Weights of a small transformer language model.
Size: 4 heads of 64, vocabulary 1024, 9.13M parameters.
Architecture: rotary positions, biases.
Training: a variant of Adam for these matrices, 5198 steps.
MLP neurons of a small language model. Each row is named by its layer, matrix (gate and up: input weights) and neuron, and shows model dimensions 0-191. Each number is 128 + 24 x the weight over its row's rms, rounded and kept within 0 to 255. Numbers have three digits each. A neuron's up and down rows have the sign that makes its largest values positive.
After each neuron's rows, "fires after" lists the tokens most often just before its 100 highest values on Wikipedia text that the model never trained on.

L2.gate210:133112149078132120127174154101097154151134113128138137142112177122109124091108089153128138137134138103104134105111135141155150149088149115156112096146136118102139173148122094118087138106117089139151110057146151139109154119164117122127128159155186158160153144132106089171116132103121110054137125151113121101092086116115074102121141144075136145158166127116141102114155079158073155092098115153170151129135112165132155130129172126078149111183158120164136125097106131124133148124149118151157063113159120111080124131129155149165096120138121151150128128117118134094130121171107135139
L2.up210:105112150122141135133188167159134119132089120156099111111131124099141167136117165087151148069121134108106162138113146109122146130142123113115118102089112075129113185119109101153103129104115134138115096126139149173101086125123108112147124156103163125131112160137146113137115074111114118103190137123085116136155123097110136090048123125138169114162139147138129123180194121172120113125121141100098081101119152155122150140124131136101148117134108107133128123113145142132124161105138143139075132114106103128133149111106143108156131127126105126062127087091162152117122149128097149128
fires after: " c", " \"", " (", " ", "and"

L5.gate2:090145179135118114116146121113122117149109109107133162120136119152115146111117145147106162112137110125135127149170144146147124141150111122148115037183119119101131138125159139095125118135119170156125112096093130099136111138146164121108143155124158169104159140126107045086142136106132129150151137119123113140076130146144130103150127189143138078102148135082123135131158148121148155110088148091098119079126167126132131159144141142193098177148137099190160108097133100130118151129155124154107140113092112079119152114153151154140132143161145133120137129145111144150158135162130126109
L5.up2:126159139167111124078195114138157133142106129111088134132116120170110137154135103104109084127113142172135150165131105166117168139145157118125142088109121090121175180126152127117105109128104117162110112120125105137112164106120193162111099121155182102123155172200144109127124110136139119145157104139151133186108150141140103135095130167095150129107089134152127063142159131098111153134140144137128125143100150131117139114137111139123137095114106098129106122126121123149143135145140058142128124110140141145130115140159090142158129106118146105113142142160166104180127108137116131102
fires after: " in", "-", " (", " n", " the", " \""

L2.gate267:104108127068167166175154098126116120130111113137132130170118123135113130128136136139179111086105117124078153145119152123088095142130135077138103083103116122084133138170134124142109116147112141114169139124091148133154132142136098140108132137173155147143114066178137116110165123128091093123087147107097083106122136082152099130142133127114147092157145143150133160092181129119114141138130122156106155153126101121163107157114131141143083123136161122141136123116177165123158102160130124129100070121123131097122147100123135151157135136121134160145152187059126119116150126151095129111
L2.up267:130156141118124146119090113127157104117100132162110130094134131144133101103146117145170096152074109152159154113129127123127175140134158177138138070132117147119119136085177182119115111191160093095130147129128114147111170083121106179148110171146153137114148083140144111133164143110148099107154127119143141122138127153099124127138118143109176150134153131092090142137104114096143162126145118133132054151151153121122154149132104132151117126078127140112146121073127125120127169138158079122116158136157128139128155134101143113117112136116120150117107112120112146098140152123171161135
fires after: " M", " V", "in", "ag", "m", " v"

L6.gate548:132127139148124137157151151145138072169129154132150131160135126108124118088137143159165086135141112134132137141127122144145129126121155121116135085133148103088143130108175138089109134149140150146131122095134141125104128087126134172127099153086153148114103177166151143108128122144103107106127135113162123115151108098127153125106142168129135136125126101147112136153120127121123141127149164137102155149176148127180121193145089150126139090106146102147102157142168106139137112127141134121107111104098145096110142107128106107098135099145075131090134107124117131199099159189115153130
L6.up548:138138103119126151139152121116156131127095143113117110099098183095152138137145125154143095136095108118111134144105149145118146150118157127172116079092132151123151122150145100125130142161110107158168189099152150095104136175128146136096121114105115153105139173088120095134096137109133122121156110124151157108071089146142116112133114115162082154132118155126120102142112142106150139100080158116119129137146097122156130152119158131113148113108107143109123130128124165131175112150154130149091147120161114142116084087124125129094134135121117164123176162112101111146171143143151110147
fires after: "en", " N", "d", " n", " s", " m"

L8.gate256:129136124109108131107096170140143146151148122124106137106129123106108109135119105142121156092137134105150143140087165102172136128150148114163116160102093128111153129137142155134158133152121120144115094168130157158102073101148137124150130116099111149126118113138166100101102104146133119131127139134148124134127139179097116128097165185140115142112150080100128114112142157149115143129124139141140117118103107080122166113121119159122134136155116122099142136084081092106125121104124135102121134159121111152111111120087078097115172111093104077085143100143118171132127169135124165120
L8.up256:148155081115113109144190075115156093113186103134134129114149164154084113112119115149131140075098122140097100125112172149161146103138170109107112133130114145122085118096185121122130140131132106115143166122137120171135131151150165171129114096151084154089118135041149133120109121147134153129159108131135164147144133127099110106137139149154126138125128157115159085118112162088131126097110096163148120111155097116098162110092133115145132138157152161115119156123120151121122118107103141120155132123109175119099105050142130106136120126138116090151163140125134158148135103113142104121
fires after: " a", " A", " Al", "A", " At"

L2.gate665:107180142164118146165134128112052114150138118096157165106105142128132108138097123154102138153106113161090095143103135130166116158158119146103119065099134112067150100107142087138091123105114115133166116128092195145148147102157135161108139155100171087136128112118123135098099103128110135096103125111130119097137138108107119133177131158125099145124148130106152143135140107176138123122116076137147133115134140125141145162104153156143161111177109115132173127110106145132177105105145135137144079073145070121073154075123143125103136095117131145134117142132122138124115149154108153129
L2.up665:162122139115115153109154163111111119130135083126151104116113107141148179135165148130147156107127138140110146174136160145103148150141102117114099113115128130142142126124100093152121086121075100094155139150135105167132140149113099133131140143125168109133175110116139134157092125156146120137108108143145171109173090102121078098103113152133060133106146162102106144111127175146117119137118134120111108131145171161116125140141117153085155120122180142149109130102139139135056123101111085155109127139125073137141124117129157118119120159092090123096070159116136147109121085132096134127
fires after: "c", " c", " ", "ro", " w", " C"

L2.gate523:123168158145125144119158135104128111121105130110146156109132148069130101095134140155111108151110087136149101163094146107158122144177090136125130117113131104106136114167131137117137170117098170163157176117117143137186114174122112141108129186133122121125130112175113140081140107125084097095113120129121085137106114135124128146182139147105132107139157116138097134118170167110133056159131130116142154094165158141148146111121153103109118139146115103118141116133122163130105135153132134112121098164110123085111106143124123146108119162139154177149102185147116090106127112157148108093
L2.up523:139181160123079149115117167121144114131102089127136138122137169098126180136139137091125158140133152190135144132142144106107167149163166143130139128094149115128154141154099112122104155116114139137104148082140137174136136112066063117102084092144149123128102145141079159142123133126119121118160144156136123121134131113124100142124163081138110111164113168140125124103138161100149097108157119119117108130115149168083135170113113076108147078171122146137124140119137131130078135123168166125138105151124093125103105111129119104152078168111130148150103144118113134103120109129144113141
fires after: "b", " ", " res", "ro", "}"

L5.gate441:148151151127113088122130101123123097153100112133135098121135173137078139133149127161079152126108122147116150146115126135153141140116107126132120030141183081095093109115139143100142099125118130146145128104080166158132137096085142112137099150155152094139118120118150079111106112133144089102161166153121087103167113149100165144176120112086133158149134122092090118172144113165089111122117153155162115123121148115169123131069106136079147124126160119151105127113154123175142171099136120131105077098169154099120169126134138127130146155134138129122113138114171128144173177123141126129
L5.up441:096136107123125146135186184176115162093164132155081131089131111138070109121140133131193102106121131143110144150116148127146120126130115155153136148106142136103094107131135124116143116141142111103145104116158113160153089148102104194126119201098122140125159177113146121131106086108111115143129126103128148105152076132091076147148155096139149137114137142141092150118151122113145114113146110147078143121109099125148077144127131113175124115124147120117138059104189160106115120148111160121124164133129163120122109089141130130105136114134165121104140107102119158104137150172139142122
fires after: " c", " m", " p", " v", "c"

L8.gate246:159137136126138098140137146086120088166141161110132130153150124130103152172165131103152131100091117166122129136132090125120150088095085098117118126086091095104111102164129139085142088089148137104132137130087113132137101145103162122136120120093123169130127127133154135143135079114136143103154187113121107111150116140171102102141162116126081147104143138127152132133115135147160107129138093125120104086175140137169132133130103074163127141150138112088130140141134127147150126078144109121130125117125153119121164104100163121065104109099177161116121162115160123164137159164118116131
L8.up246:138105147112114141143138148124157144157114118092116110122148134118076108141126123133166161112110103156110117109129128125135102111100126139148117151117094137140068125089107126117118094072099111156128126131134115190160067138133141131147128152138135114137140179123153119173177098126111145085165125139117115172158130143131111168114139102105135116160110115165184133147156158142103136141118116111166071074148134139112124108145121097087083129140112131125139130120141123195159111168126123131100161161140119106152112117128177149104112093117162155115129157136124164140123083098177105066
fires after: " st", " pro", "st", "t", " St"

L5.gate74:128157156107116074114152138178104152134125085087135161134139151148134094102127139131158131120135092141148118140125167082114085118070123123147124111143131129084089151133168125109129125129131142114109074131139126132149099111140173091175119148109144106129096102097107107136088105087134123131146167123095121137159124132116167119154120135116161090110139109147098117117124117163128148104167127127175100108128123133169094107097107101122134122139146104124116095077125083155093073113138128140101147119117168116105120145108167125088128131138149097112120125118138161128096124170125120145
L5.up74:143154109129101112141141130134144141130101141125153144149091129169093104151130077113126159110134133071121109169138146136169127106147091119141140160142127138123140116149139107132166117191136126104119066148111150152097122137121159143077119155112138104150187125119150114114134109096120152113097177125142127124086145161143135125146106155149143113134151102157145123122164100166148116109139203150139105097100150115126150108128112132086156115133143111150111133109154099134081140117163097134127142114126142061125083126119147143108109152129087090084106122128119141173126133132153144129
fires after: " p", "v", " v", " the", "ubl", " P"

L6.gate119:121144188139131155135117171084132141159154146144150127129123171136119106124127099132131146141088124148139139130129119124130113145160113135137101113166111114084133084129098107060109108113143137125119122078139169141131103108170116100119144162137153162131117136160143117129139132130123125172094144110071071109170157149123104141198132169090195166130112144131129135111135150142148125161105095145150116093130150132142112133132150123125139125134195110125151134152136102126137140109157139114094118166101108137107146142110116078137123129135123143117084104137121137174129117162138159124
L6.up119:122148122122148105143093101150132135113165113162102128153124136095128098132129134151116153103120127159094145121150129155135181147155084114137114116156112086134098125058147125114113094164112177125102128117121164117153145122163142119148134160092176133147113095180093113124132149143116142126078156097108123171136084108134123153132145152133168133096147105122134131104122116121090123134100145135130142146130160122112077152122158143107099101124163063125147086142147119104089140130167123134127118121140135138129128121078096119115137123103107134151107109103085139125156159157151173140
fires after: " b", "b", "uc", " P", " B", " Con"

L2.gate620:113170130121121085150160148120099077181162134137117151096134126135154147138116137119159150139115117160106122165085144134152167161122107139096110127099111117096141119121119106102146131155142126111154113131131176147139115136141115126150131108114166120133110128097138106151109119104100089147153126154098102143164155159163100118151127158132153140104140148126177145148173128113146128095132106075113118133108096123184152155138172149129186095171138132130134129095103156096158164138162095088108076107120134138104163120090173094165144151109122142105128118144118125156121130140105151135
L2.up620:121128120121104123141145134116158111151163113130153175103133121133143133147131177129088124133130118119112136134096110142152134130114121102068113123144107131100114173106122087113127165100125103141154138154130168137114120124164178106131143139131138131129089157144122125141090136123097117162127085188134163130188164173129155128111141141104151136122137112127141123126131170131144108082136107110138130149165112128185168129160124199103158100168115133120111146131140154100121166136153153065130085153120159158095142101100140088152182141113122126093106125139151182139119107126127143179
fires after: " C", " M", " w", ")", "ist", " W"

L5.gate24:160129139164107142134150146131122120171130120159144111148105152116121139127152121132155112079112131098103145156095136064142141135122145131112082131107152115112179056116133119130093113147152125145132110083098135127150135103131164126135122169100134115134096096111125111147099119118124139129134159128117097138125149160126081127107134103123123077098161136116147145123173146107132155119077107119148107104149126095169099170122137124136181121130125127121187085086164158072148135115169109078089083162141134139112134029117132120139147129114129130091110119150108137098101147125118166103
L5.up24:140127143140137202114169102158115110146115141131137153166105143085152171144113126161164078098096153110108138138125133114091148111124087143094085123091169157118157106099131132130078121126117115135125124095104114116169146071091128106096093137135109111094114081149117144089129108137136171153144143138131097174107161146163145173098159104111128083140132104109146169138144105124113149141113122103149119138127115110131076139125129132142151138134128142150142096107150114091145131119137131101087084123127125143101113081080128134127115141130136138134118145149101098100105108128099154095
fires after: " l", " L", "it", "ar"

L6.gate354:110146131168094146137142136129076146107118130101122128132157110115135154114134118153167149127130154130095121164102144109114118128119099120127143148130114125128137071140141104126099090155206123164134098110139194163136135115111162121179142112129134164137124082117124092113126108112079169152131145158125097134139140167135095131162123161127129135067104098138108154120112133136147098119118091086158122161137150126125112124103122121159127136133140119092154122107139143126180131155123120108128132149081125168097107083142180116131128092172120078154132128120110129108109131143138182131
L6.up354:175111129086128149121122112143072141145117107142103115159099098115121117109158103136137138111142150119109077138124140096092110124127114097107170111143111079120120133130142106148092125124135124154072119134139135134111097124109130085112127133071133177119128108128165116099149139172127143156107155141114116151116119140120085141140144148135129151125122114107143135108152126161123155123150115138194112122127101093113102184130131117115095130172169068180111159148179091140065098115170100142124138118126162148094121159118144108123109101151082117111123146138097102112108111102120164138
fires after: " B", " b", " L", " ", " l", "r"

L6.gate406:137126131116140111119129176081139120127144152149135114110110151178105111086106113165122103125087109113087185146132093110101121137131123146118154142145101107113150126114147130134147104162121123103193163080090133115106144144145137151135128161139103087151166133150157098116098139095105101143123161111075112091089125152103100155121118155079115106124139182140084157112137146168097155101168126157137133121110124128136163110139090160137146127133150103119123105139130117135136144099100117094146072147162121140136160136144140127125147175132129095153101098129124102154150131112086114118
L6.up406:129123146160162096131109128100158105139158099145135113135083126129143139135099146160095127162170122099117161175142069131094133145153120151142121151156140113135176049108125097158141094136117147112127110131145118123128158098118100129110107137167099132144127100106095153133128149111128108110125128091112108075138115164103146120144112165100145161141123156096117172110079121168117130097126085162135116189130120106169162133127098146121110111129122105079120115105124124088202129156133094110117119106113128148094133101150120105142107127147070114157101097105112119133113119147098114161
fires after: " m", " k", " d", " W", "ar", "a"

L2.gate241:125147138119112116142149163121116109166114108110150115129144147106108098128141118115143101105111114123134135105109120131160175093133093144105131151121116105058116109128145154102110097074149161114151132143076159141128139131113115140156150125119122137108126140149125150152122163127124084120159122116112109115103104129117132106113149128070102126135114171125145125133135091125125072109108116116190129095125137107108073132102122111090170136149084152094158149094122142095161121072110117097082039117195157123078159129104129105114153146174125108107124147081101153139175077144126130131
L2.up241:144107138117120105108126109115169137109132143139136171140097140148082157155156131109119102116120088137142150112154121126134147083163126136136147141122106168116119152128125159133102143111066120098129156192109136116112136124106141157084112115128103148099145082118144134096095095068121148111138120109154150137120151129175157103090120145116154148177099122113140102128113106106097117091183155126128144140120112131101128117143119130125128120133149134038125140135113058114128114125100089145161132147153103093155139118115127140100146168109151105146117117105138148113143140088136067149
fires after: "ep", " st", "ro", " re", "y", "ul"

L8.gate481:101149175161150122119106132104110144137130132102109104103111134118106144124129099151160132118133136083107154170167125113139127146144114143149117176141105132107153114087167130130103138093121101105158130133131149154100110136136141108130120155118195108170089127115144136144118077102061111091127144132070121093128137151126084129209135148072120134130162147167111128119157106152106137097164121154133139148099118139134132149074115150138138119145135133116100138118163161120149186155149120077091086151118112138094106149155152121130086112106129144134146123086135112126132135126144090150
L8.up481:083164195167148113156125126124169163140138084099135119108083141136139102160129138098101110135107109130098160178149078140116124146170116122099113121148152092122124088098152147161146135139121089135157148116119162173121136164148135104159117172109155091149097131137115096117114145138109112136141145131111145111103143144106096146174138174089175136140149169163094156112154109111122131093141133136119137120127093152109138102110145137118141080151139089141102127150137145127171167123143141114124086082141111146132107168110119125175134141123118129118107120090148110099142113100155125131
fires after: "q", "m", " W", " k", "^", " w"

L2.gate436:147149182118151123189089163137122081154131119125118103152150149124104097159152146149099106155134146136070114149141156148127108150103138138130127087131124120099127132128137124140125126151144122102123152143069166166151121111148147138120131087147140105171112104146115119156119133172114108116115140150077109161142107124123086142165095123120117126129134145130088107089138170059087143097133118161163125132097132143126114136156148114122140098130120126141119146098152120146117122105114154122084121112132120107118178112088113168140138179134118133153134155063125103105133113096145159115
L2.up436:134104138114166101110092146117164166162131125125127148155139149104150090103123136130113124101112121159127141122172104108127148134142178122116093108142120140118092108104169141115113129136126110146142146128136095112114138153122146147114105152150094163104134128111156118158126119079124153120043142117121120096123132083119117117141117141133166152084107121134133123089134118146115151122149135071126114125093112097102137135117105146089092079138162096056094111119098115171092127155098158142141142104113160123117136132164149130118128146098146110151124175099101103118150113143120101093
fires after: "i", " re", " pre", "ro", " v", "ag"

L2.gate36:101099129147125154096150105162056104136119108109157139130099107098111086118115146122136135146143141149072092093117127132144110142118135171124104105143144095075118096144105132102106107149117146118172139095115182113118149134122152182134139147134178117149119119114126117146100093131115151139075124111114125141101126139119095102136136153144137109126171125127130147090183114157104158127122118131147154093153092098079087148114164138135137110176121123130157171099125089143162132138138181108088086125132111103069152129119140125133102116170130157167113147121168125131151142139118111136
L2.up36:103154134170119128106106132163149131136095150100106145167125171157114145144163153117133139077146147118142104114142129115116157128149119105207155163133118098143159120152164139088148107137117134129097120192146157167173090120131111118103159131135157111128132123118134099124131100144108140100100121143121147136042085133158159073121103131103112147111160137147114107120159146151123144156152115091142106125113104134133091133189115105121127132125146092140140114135131127139116145133120106154135137164112109105104111113124134159121120136127112105132112117127164145171139130114133146100
fires after: "ap", " Ch", " Y", " ", " C", " ch"

L5.gate309:159117098128116159153092130157101103107110138074118109159138156140118167092110119145153139119130158125115119131141141104087092114123117098138136130093121144116140117111170106137098133155125142165106094117090147129153144097128136112176113134139151176111106159135142117113108080137127147126148132129152115162125193156109137124127165125115105113123125106123135122128151158161142119135129177122167133195123109115177140149148067182134112127177115125116106140094144123087190129151162150143113089143157119137115089105130140137139131107126085104127192147120129146073129090145117142130
L5.up309:134139159135085103172098125139127106142119163129061140116144106111118104136152105143145153095105169100086087121123161146083102133118128098160138140119168083125149125134127088127148119146132117146126127152139163169160147115118178115163095148099156120097107108121115129078148123136121167152149105099105078162130085121110142146122172089118145091100158107092143111148137129139122172120101108158112109097142088114131117138145089150103103118135161117126094087109182175134119133120131134124075131122111154131123142126105105137107165104167081156091108120162140137114118145140127169129
fires after: " ", " l", " L", " P", " p"

L5.gate401:131134137089162130154136151125108116155143132094167134132116139112145122112123126152180131125146099103129077134117090145118129108089092102113136124115106123103128089121113116115128084124155159090145104121107135102147158095128100108132109121100119150118101113119150110140109090142135091094117142112090117090129105134103146159130135129114115128134163097077134119170156176132140107111076093124126154108143118110143095156146148143178127177118157149138115133160067100099092081080139150159136131106080181137104148137120136133079168140084124156133096104107095107123111137123126144183
L5.up401:114120122144147111135167126161146144137175129125127157122116116100123114111116108127099142129144104121118157188125145138120145121071086095137080159137117173154149121152083096140144147154136140105137095123178076179142122117115143161128130146139132058134139087127044107088153121087092161128112162131116140132122125119126134083133070143122118120129128141135143152128164108124125136110137139131127128123117103140128124064140122115119140089084095107121167144120126101119104127134060131163101126104127150120129115122106105150116150112130090117174141123105146118107125123132126142145
fires after: " v", " sc", " St", " p", "c", " G"

L5.gate71:110146134133152107093134163092083130195143146144165148103147176149108103115088108108152134161133113148123105121072161121155082139115168145127086134116135126082095111135137140093142093112161106109175095131147154152122119085169116137155139166096149162118133144077142131139126138119109073057147137158107079121179118142107105133143143144079127124119128167141121134112141137123161122098166097150130118123110131112148120117094130124089116102141104108162141127105107154152149150066115118122096090143131131147097131104122147141104154128120137121101132116123148113153104187185120101137
L5.up71:142109153148154158097179168096106169177146139148155132099131139100105101144093145125181126145142130110129127137111175154178099142081162135125091110138146119091090132143156137103133125126158117082163116107179128103111071107149100136092121147110153156102104138115152162139167133109098092134140119122123091135166139115130094123165109140120170116113105123143093118096119114110142135090154133151153122100102159129152121099149133128095122097153151117160175095096182135144156121104139105157115138146122160134086121113125127160111139140094111140110125101088122139117113152159084123143
fires after: " c", " p", " P", " t", " C", " comp"

L5.gate509:077113180092144153127143119108058110141141116132109155167129162091111195126113141186118163125140112147104080154138150152138135163123085069143126128104110095101144150107148136151131160103143127125150084095144168173129123125106150135113134152115143103145118112116109084154119141149094125138118151126101093106175165090148147092161141144096121149094135135128121112148133141162141090141101111154141127185141132122156065135096104134190115136109137121161145135121169132114172132147168104147116103117116113118096159116136155124116135103136104132125113139160132139151133111105110157135
L5.up509:150149164123109152121133176131151186121146136123168112171147124118136147149143125159114107145159129152120159114155133139134163110104101131069159143160116172134110114101125093146110109149120144109144136125111153120086152116155179100086146113134175090130144081146134137168105143103149118102106123131130157115140127115155107118101133144128076197153118122131164117141144125124102142135171116094207146118135133133160149122174095172107150098143126140119142135145091128150105106098148135143160100145153128117121141171127127167126118188133104133183115131145168123110117096136118101146
fires after: "ro", "ee", " w", " W", " sc"

L5.gate296:146126090089131115087133137100127156181126155141121152149132130081102151115123152179172088139140107162139123134127116086138136117129104129082179116097129106082114133139124117136134114110116115099143140090140165140128094115147163128140122136093151124143145108158136139130082138123113144113122107119106119089133094126184107112116114094092092117126136167134107152131139127156122155117128099133171112111140074117173132143099119141115083170125107124150113161177135143109108129105125147136132134131107177092096134133101137149097134113140100112120124144115134121171168125102115132103
L5.up296:105127168155105163144109099132139135126090119099099170125102111122123116139141148140117151107132131122142121073144129092126104098129089143151132148127158120155160123110170172090131116117122147142149150138118135140167159137078159097125118118125142100111154071101130124103104097097160123103143117127133124127123150138115116142120143112097145100147123123139164184180119141162090108132111150090185122151173149104139131148127115161172160128131136110115108101108141181113128144141159161125145122101163135094117060145129139134130105143141146152105148113141129119121176100119184115105
fires after: "st", " st", " to", "cc", "m", " St"

L8.gate74:137157115158120094138102137137129113158130097172098122095121157137127097074130140168119086115136117094122125156124149157125123144097174129146107124076119106106143136131139124165170161140173165132117133140130120138068155139092152090154120083143125147150102089167138143119075116139118081114090125133105082134138095167132127117150148162117131151106179094083120097132137121136114118107144157179128134150152111094144149143121121150108140112179150177125100121131121142152155114093110118111145126112137136126110150112121096097147128130085112122123107105172098127144153161191102115151
L8.up74:125182111131173097124113153093140122116080142144125113139103134154170098121061102100126135135105144112150154115166145155170116109096167109152100124108082122125132130123147110124121161128171155167103140128148132117116182117114113117130130129105141149116132120165129101100111156131089116101104120091097108146141087147124134110153155140087125118110174113106135096118110132135159152125177130130113123161130100121172170149142142122097114105174142173115131088143124198135176091111122104164123170094131171120115092113126125123162102117113115137118158145118152113109124107132144128137
fires after: " m", " c", " J", " d", " N", " in"

L5.gate373:117105160114091116129124147129131121140141110129120131113150126135105139159151122125147158108123085160154147118094140130149080097129134102134117109124124121108109135136149093122095149115138163127094123148131109170109102085122126118132159159145105148166066131148141033122121107149116124162136143148161127123128126167158141122158165152153125119092122109144126114112129121109117133084110142090132087151122124085141147122075124100156146125153175094136146107135165160130113180169161154139131134118090085113097116109178124133091135127088110171095109089123098164162093161107133139120
L5.up373:138165099175125142149099138156158125093155144117112107091129135102135124155131108122119069076105162122123190126063122135103139154113118153121143125146143107111131106119141150147110116144104100184081164146118132166159111123107130172140119117122174111118154155132152106146099131086137131102130092111134132115107143083092088144167128120110145156133118154119121157137154107092105156112167106120083128135146128149096112142130112140117116129109108129112124126131157109129138134126134155134122143132115126135143131114136124136133130153100148143146131131136170143138126162187089127127
fires after: "-", " E", " (", "O", " O"

L5.gate349:166129138127111156061115115122116163146132107142163134133118126148139085123104127147118177146125112105108098151083158108175080141120148100111097101135123147109117129147129139118125082090126140131134135123148185121148128092135143116107127139131114174125134135148137119133111155101125144142163119139123131124148090157092090125166157129107138152139120168063105076076166115169135159128096112166140128131136133102151135112139143165101113100145114098137121130118124124128124141144140157147130136129117111131088150102145088131115130144119110130086123156180145130138167167139152185143
L5.up349:131178085159169120183160113107132113116149146085130142102135138204145081124109164117123131097129103145146099149142122145115146157174149124104094155120162148117181088143153138120125125154132130133110094144111115163112099115102110128088134128140113134140116131113161100115134130098118128115129140147110125110157137124117114117139146152088096186123120148145137124127118126136132113095174043115138126115076109154141152111133124139163122113114125115091136125103115110138128122108144123141110139130087158083097118110113088150138137121120118071129094098116170100145095092148111099171
fires after: " A", " P", " a", "ra", "p", " p"

L5.gate505:121134180113101126126157155118069104120153101158106126112160118122151149123125141105173143130130101099090101184097204106120083135124102120143132057131105101102140100119129110104093110120182158130104138104132140124165140110120167114162104144117160139119101089145116108108118112145134158131136170169110082087159132120084116120141163133084103121107162141100100126095134113132107133104111107137164103112171125113132121147147113128130147105148147130149166097162126154157164099135151111120136098130081112125098162072110110128111156092133101132105129144128072129108113129141148164168
L5.up505:157109138111091154095155135128099143131131116134106143169158123130144127130122111129173191114129127109134082169119175102121085150099127122175143061122112117126121118133125136113115127095182140130115145126129104079156152094146159163209118147137132137091106102102147132065146117165163167129161117166161138112124109132091100125160142114113116171120154130070121133098102118129124140146145128134159098105104130105126124140104136132132137118120122131119146121160143151129154137163137125160143085139123088103113147078147113134082119095127123163130149143131089094080168121171145125140
fires after: " b", " B", "ord", "cc", " g", " v"

L2.gate448:096143143135101121134136102126097159172087125100115132120134119103103137144135102169111130111132152128124141116091126105162116114145118102133127118133117096099116088132141134072137132112139153129139161139120149131093200092115087142082129184115171131111106119126145116116096132121102140076124115111139114102142119154066102108193168107159142139163116117128134106117125126092125094130147146141107091090142118132141141124130129159127119140168111103083137137112158118161148090132156115073124140120141144155104149124117145110145156155160143144124160151117105151137140110137148153102
L2.up448:135167146124061139151149146140132128122127076139125114132174065121107122158094130115119173115132128149129133134106119108142129178153101095154129101164176059121155110097097163120135138133147128129099150123110123142151138109128099128144126143121153111171117136133110140135102097133158153118083113157167143132189060109120125128106142119150084159142094122158116146143107096138143112157134123124110124076182099159148108129120125155115139088160145106115116116142131113113088115116158099152081106114107099147158147100138153125144146125146113173112100141174162158166124147182121118133
fires after: " C", "C", " c", "or"

L6.gate391:136132111140158174100176174125138085127156121136157102130137121157151132099140157110120080124092091119146155147123183139129100170107157136154107146120100140096179123195147113120108097114142144122131094120115165141100104115129153152115123131115130109157117149127136133139144124129134133082135093105107116128101144180097106160129115136097150136129149166121125116169188137153130138090107156129112098138141084154102155131098108142108134103138129120115110103097120171122119133130112146135115131107139157108106135112170121117121112107140145116079123120162117142139154157150105130156
L6.up391:143083141147096148109127133145146126123166154156127127104166120131125148146084150149107137145114116141152096109125151158130166091122110167144120110130133129110104130125184123129150138114128120085119117098130125138102124127132150106095170095136155131111132142094123125164156100127124151092087123118130090151160147125116120083132130149135130192154107139126147157114119153154155134143102120150144126100142119120083079107136088149196116120150130123099167105070160133138109098111128140148127146081117162091109129096159149092134114120186127147142151142122107125169155115118145082176
fires after: " S", " A", " s", " a", " me"

L2.gate469:125142165120082118142172139149114085121097109131125119085134135069116143099149166143095109144114101120076173121144120143149097103145139135098094122131137130100166116155166137132113126134117196124139161094089185122149152129144130105125126123179132137142138111129148114127125126094112110128136098120143088121112124138143141148090136105102116099156095136112160102134138105141113117119133189105122140142092065167185135135112112146144155147138086129109117155151075135101144162145127136116150100142100152119121144149153126139124163099145136168104123122065133126139111145113114125137
L2.up469:123149094124115145130174158113162062165136161145124135063102079116117133128123135104145135143153112134119152145139114155138146164113135157086127114138140136107163098156124118124116138111122145119153132158104144134092149136107170160134112137105133104100128109102132114134149107093157094122138133120138126134111129115159136136063107117100084136165139161115172152169168100113116110077109123102142124120124101116157108135145118151122136125124127152174098121173127151114144161155132121144134112120123124127112104125141126111115148149131142094097142108175139137117167172174082113107
fires after: " l", " L", "a", " h", "L"

L2.gate66:080157108138093099124152124121136119138106163125140152129137121129161103155149146136137133088138131201152134120138122147108134098103155117112106098093127080067109169103123101101086128114132170084137156128074124162132175105110106111119110140147152098113159104112147152128113142124113144099150141169098109160135121098149121107095107123092119144152163114090172129124119124113115135126162127087128096135136130149150141121117125115118126111156086112166097106109085121109106146160152123125160115163137094139129138137142113113141119114109115155117124094150115125111144115096108129111
L2.up66:129123131128088123120137159146099139124114116106118162110134130141152134146119093085120102127052129151125130167122119140134159139126139123101123131134158110140147070132066086153128136151094125125137143105133099149118156071101136102148122128120103168109128095111126115114138152148137127153178121159134121125111091195116129142082146128150138059122147166124124134163140116098149137103118142123113128137129145116167164133124090095087152104114145148114116106131114118143110120136102100104120102105145147153122085137144130125160154133137110122055139130158127107109118153113096077115
fires after: " l", " w", "1", "al", " h"